Weights of a small GPT-style language model, trained from scratch on English Wikipedia: RMSNorm before each block, untied embeddings.
MLP neurons of a small language model. Each row is named by its layer, matrix (up: input weights) and neuron, and shows model dimensions 16-143. Each number is 128 + 24 x the weight over its row's rms, rounded and kept within 0 to 255.
Before each neuron's rows, "fires in" lists the words (lower case) most often at its 100 highest values on Wikipedia text that the model never trained on. A number after a token or word is its count.

fires in: "states" 43, "british" 14, "german" 9, "russian" 8, "french" 8
L3.up141 [115  98 165 112 117  99 158 160 103 127 107 162 100 138 123 148 108 159 150 116 155 122 136 129 167 141 105 136 128  98  94  99 152 155  97  88 125 101 121 154 159 160 138 191 119 115 115 122 131 144 115 141  97 155 135 119  71 124 118 178 143 105 123 118 138 140 129 143 155 120 135 110 160  75 153  93 106 159 107 148 146 150 161  93 117 141 143 101 104 131 153 149 152 142 152 179 101 129 144 104 127  96 133 123 119 189 143  84 126 107  90 134  71 151 128  85 170  97 129 157 121 111 154 103 151  90 151 126]

fires in: "that" 43, "early" 27, "because" 11, "of" 6
L2.up3 [126 127 132 102 143 141 138 139  94 144 127 113 126 111 115 145 107 155  73 115 140 112 151 146 160 119 141 101  74 115 131 140 112 158 120 135 107 132 158  79 111  94 105 132 117 112 171 111  95 142 143 130 128 148  92 114  62 143 126 119 158  90 131 150  86 153 108 155 194 144 100 118 114 134 153 113 119 132 156  93 156 113 150  67 137 130 102  94 129 157  88 122 113  89 107 125 107 129 137 131 126 153 123 115 143 146 120 113 126 116  99  78 126 164 139 132 135 127 159  77 147 112 141 111 107  98 122 130]

fires in: "with" 59, "within" 4
L3.up322 [ 91 136 129 149 128 130 148 139 138 132 160 155 141 131  95  87 146 134 155 111 112 143 176 125 142 124 122 138 133 115 108 142 138 107 110  87 140 111 128 106 103 152 143 101 133  96 141 114  83 169  99 108 147 104  98 149 130 168 110 143 139 122 130 172 114 122 151 158 174 127 114 121 128  89 171  89 110 125 127 117 150 101 136 148 132 127 113 142 190 102 138  97 141 133 106 166 127 115  69  84 123 167 150 107 126  90 141 150 133 118 115 129 167 102 123 148 101 145 122 107 132 166 177 143 127 138 168 143]

fires in: "were" 36, "portrait" 6, "volume" 5, "is" 5, "numerous" 4, "derris" 4
L2.up453 [101 105 141 113 135 106 114 116 124 190 162 122  96 137  99 116 139 115 125 161 101 141 129 118 164 128 110 108 117 106 106 131 108 160 110 147 129 180 164 159 138 129 144 125 149 132  91 138  88 165 148 117 150 115 122 125 125 144 151 142 123 113 101  71 129 136 150 130 144  97 119 125 126 106 165 102 139  95  94 116 138 129  93  88 124 149 135 123 154 132  94 126 100 141 144  94 108 125 173 113 122 130 120  83 144  97 140 111 154 125  84 140 154 128 141 138 122 156 128 119 149 159 165 111 143  87 135 109]

fires in: "for" 36, "signed" 13, "new" 8, "website" 5, "formats" 4, "dave" 4
L3.up293 [145 131 132  88  88 154 115 128 176 117 172 102 141 118  71 136 106 151 101 166 112 120 113 170  91 165 144 111 121 103 117  94 157  64  77 105 130 132 146 149 106 123  88  95 131 131 125  78 102 128 168 132 133 158 127 110 108 120 179 127 139  85 133 143 130 113 119 106 129 102 102 157 135 131 136 139 105 131 116 133 119  93 180 105 116 123 135 136 128 113 114 109 110  98  86 125 125 160 161  96 156 102 132 131 124 108 111 134 162 120 107 144 113 146 110 135  94 131 120 134 117 122 174 118 131  95  97 137]

fires in: "a" 59, "according" 5
L10.up38 [ 93  85 162 155 137 113 133 147 120 130 153 166 141 116  99 117 133 174 121 172 141 169 132 154 146 138 130  95 126 134 130 101 142  78 136 159 117 100 128 128 134 121 122 128 135 153 103 107 114 113 107  87 106 125 133 176 108 164 182 120  92 113 142  89  83 135 113 114 144 137 121  66 134 120 145 112 139 120 116 164 180 163 155 148 101 152 133  88 129 141 140 129 142  88 148 118 104 119 117 136 108 104 140  91 142 123 149 117 129 132 107 143 120 168 112  98 119 107  98 100 115 140 159 153  91 117 110  83]

fires in: "had" 67, "has" 11
L3.up533 [162 105 143 127 128 121 115 127 121 132 116 137 130 142 135 135 100 149 117 146 122 159  60 115 166  96  96 129  87 152 143 149 114 122 123 119 144 152 117 143 157 148  90  94 153 155 158 171  85  88 151 122  96  76 125 158  73 125  93 162 100 139 136 117 131 103 143 140 142 127 176 124 107 101 116 178 121  92  97 108 118 130 121 121 143 117 116 130 145 149 170 120 123  89 148 113 123 108 163 105 135 122 104 125 106 130 123 131 148 153 114 116 168 149  77 140 115  96 156 126 133 127  96  69 156 147 151  87]

fires in: "on" 35, "is" 33, "0" 4
L7.up252 [104 118 112 149  80 110 138 135 143 122 151 164  92 143  94 100 101 173  89 111 127  85 149 109 139  93 135 156  66 140 139 148 120  91 111 118 127 159 134 103 117 158  86 147 128 131 142 137 131 140 108 109 130 105 123 139 128 179 147 189 164 126 144 116 143 126 159 125 163 151 164 122  93 103 147 171 159 154 138 134 166 154 110 126 117 145 154 134 145 110 148 123 113  72  89 117 105  82 132 140 119 117 132 165 157 138  88 108  97  97 135 150 140 123 154 137 119 112 134 128 118 123 131 140 125 112  85  95]

fires in: "at" 62, "around" 9, "within" 4
L10.up296 [137 154 121  77 121 128 149 139 139 124 166 135 144 143 113  85 125 187 122 132 105  94 162 127 180 104 148 133 118 145 141 128 133 100 102 131  90 134 154 115 119 143 107 129 123 101 180 130 131 147 124 102 101 122 119 113 115 116 203  65 115 123 108 160 119 127 115 139 102 172 141 139 126 139 141 155 101 106 118 121 124 175 176 120 134 140 134 134 136 144 151 120 130 117 130 115  98 108 106  95 141 100 100 116 165 118  95 152 149 121 118  94 103  97  49 157 169 124 161 143  99 126 121 110 132 110 136 118]

fires in: "located" 14, "office" 12, "school" 10, "officer" 6, "offices" 5, "born" 5
L3.up503 [105  96  80 105 149 146 122 144 126  88 190 117 124 136 111 113 160 152  90 112 136 118 103 105 170  99  95 125  89 148 109 156 133 145 119 134 113 152 110 104 137 123 119 138 102 122 123 136  89 103 119 125 103 128 134 128 134 103 144 114 136 143 111 109 151 126 126 128 149 142 119  97 138  88 152 129 101 139 101 148 139 133 135  94 157 103  72 114 111 157 147 106 112 144 165 123 121 107 163  62 161  92 143  88 124  98 131 131 141 146 175 125 139 153  85 164 121 102 119 160 129 105 146 109 132 103 154 166]

fires in: "and" 35, "a" 11, "is" 11, "only" 4
L10.up387 [ 94 112 148 139 123 103 120 153 126 148 113 150 113 120 122 125 103 145 118 106 159 148 160 102  96  92  90 140  97 121 124 163 149 163  98 143 127 140 113  69 130 139 128 109 148 165 105 107 129 138 120 135 103 163 139 177 122 127 125 151 117  71 168 133 159 132 139 149 123  99 163 123 140 139 127 127  96 116 138 104 139 156 171 192  92 148 126 107 182 152 152 132 118 105 101 147 114 109  77 131 154 120 148 132 128 126  99 141  83 100 150 103 137 123 116 140 116 152 150 116 126 141  83 137 128 146 126  82]

fires in: "of" 59, "and" 17, "to" 6, "population" 4
L5.up266 [138  63 118 159  96 118 100 103 145 144 129 130 168 110 113 121 122 134 107 147 162 100 132 140 129 129 140 110 114 150 114 124 143  92 115 150 151 115 113 123 109 157  98 166 128 140 129 113  78 108 130 110 122 116 140 135 152 180 125 138 176 108  95 144 122 112 102 155 147 117 129 100  99 117 138 142 126  86  82  66 176 111 145 100 140 100 127  72 127 109  82 141 105 115 127 122 114 126 118 104 110 141 143 112 137 175 111 104  93 129 132 121 172 161 151 160 116 107 133 114 144 109 101 170  99 121 143 163]

fires in: "of" 15, "with" 11, "middle" 11, "included" 10, "on" 9, "as" 6
L3.up343 [116  75 151 164 159 155 164 148 136 126 137 108 142 115 128 150  97 108 112 131 127 133 156 147 141 117 108 101 114 131 101 114 127 117 106  81  99 141 130 134 124  96 104  93 154  97 130 130  93 167 104 132 114  73 112 131  86 123 135 132 141  95 106 161 163 142 135 112 136 130 135 154 131 121 143 136 141 176 114  94  79 159 143 156 104 184 121 148 124 157 113 152 169 111 110 121 125 142 109 122 108 146 139 132 144 141  79 160 117 147 138  89  86 145 121 159 141 107 148 100 148  72 107 113 111 101 139 142]

fires in: "that" 33, "rear" 13, "hosted" 4, "host" 4, "rep" 4
L2.up517 [106 142 150 141 140 101 121 164 100 120 117 160 175 101 107  90 135 120 166 147 136 148 131 119 157 147 157 100 101 107  94 116 121 103 109 111 143  92 138 103  83 146  95 107 109 143 158 100 126 120 134 138 127 160 118 110 138 154 110 174  92  86 155 163 173 113 146 171 134 101 153 123 149 163 110 120  98 122 112 118 155 121 109 151 109 131 122 103  93 134 112 109 158 120 139 139 129 127 125 139 140 119 150 122 179 102  71 151 131 127 168 112 149 170  92 124 100 117  80 121 151 140 167  96 130 119 161 136]

fires in: "located" 17, "classification" 10, "website" 10, "class" 8, "less" 6
L3.up523 [125 129 111 152 167 136 134  96 108 123 138 122 166 149 138 142 109 117 136 139 142 109  93 169 133 126 134 156 159 112 118 199 113 111 102 139 131 146 111 103 139 112 111 111 114 110 157 102 109 133 126  93 151 127 147 145  88 168 128 112  80  75 178 139 155 106 135 125 139 123  91 132 122 147  92 104 128  81 132 157 169 159 103 113 151 135 161 121 177 120  99 167 139 130 103 146 151 153 134 108 140 139 111 123 161 154 146 163 140 116 104 144 126 106 123 150 127  89 168 124 126 115 168  98 115 167 167 112]

fires in: "john" 24, "william" 9, "robert" 6, "michael" 5, "tom" 5, "george" 4
L10.up48 [132 123 123 144 123 124 145 127  96 157 166  91 154 113  86  99 140 151 123 155 156 128 143 121 178  73 125 103  95 141 129 168  84 129 128 150 127 118 120 147 125 171 148 169 135  96 139 122 117  86  84 118 103 133 146 166 136 159 142 114 108 120 120 150 101 120  96 118 149  68 138 146 162 120  98 128 124 149 126 135 142 131 133 122 100 130 126  95 143 115 108  98 111 127 109 147 129 130 118 101 156 164 117  93 104 106 129 122 113 134 159 129 132 103 126 138 100 110 148 132 134 158 168 141 107  99 134 136]

fires in: "of" 71, "league" 5
L3.up210 [161 102  95 147 139 128 150 134 120 107 175 166 138 107  79 158  95  99 121 131 152 177 160 151 157 153 157  93  86 119 113 129 143 121  58 153 117 118 109 140 122 162  93 170 116 152 130 148 109 123  92 161 128 107 115 152 132 138 103 140 137 142 109 134  78 118 130 148 177 162 122 149  79 125 129 120 114 118 108 122 118 112 128 123 150 122 171 121 142 155 106 151 111  88 134  90 115 145 163 140 120 145 146 118 164 169  92  94 109 132  88 118 116 131 115 107 128 107  76 101 129 168 112 102 125  93 123 112]

fires in: "are" 63, "were" 4
L3.up198 [162  72 113 118 122 127 179 153 125 132 172 110 141 143 121 129 196 154 114 147 144 104 115 172 144 109 156  87 129  76 127 167 167 162 140 162 134 173 145 113 116 138 141 126 146 112 150 114 137 138  75 133  79 105  92 133 116 127 158  98 154 125  99 118 165 122 139 119 143 129 140 140 124  95 145 144  89 141 143 138 154 144 157 143 126 135 112 130  87 119  88 136 126 139 157 129 165 106 124  88 149  94 134 126 134 138  97 113 139 123 108  95 141 148 124 116 116 131 134 122 115 161 155  81 127 102 106 115]

fires in: "robert" 19, "charles" 10, "peter" 8, "george" 6, "williams" 5, "william" 5
L3.up446 [147 130 159  93 115 139 114 111 132 114 140  91 166 143 123  86  93 106 136 172 154 117 119 147 157 126 163  98 142 117 117 157 175  96 122 165 137 122 114 100 124 144 149 127 158  88 135 111 104 156 120 169 129 171  95 112  85 143 173 123 129 138  93  83 116 130 102 129 121 132  96 145 121 100 153  96  92 127 124 129 141  96 112  70 110 135  99 158 123 128  63 126 105 122  98 149  90  94 111 113 172  93 104 142 140  79 108 131 131 124 146 125  97 127 108 145 147 129 108 124 107 138 151 112 131  97 122 142]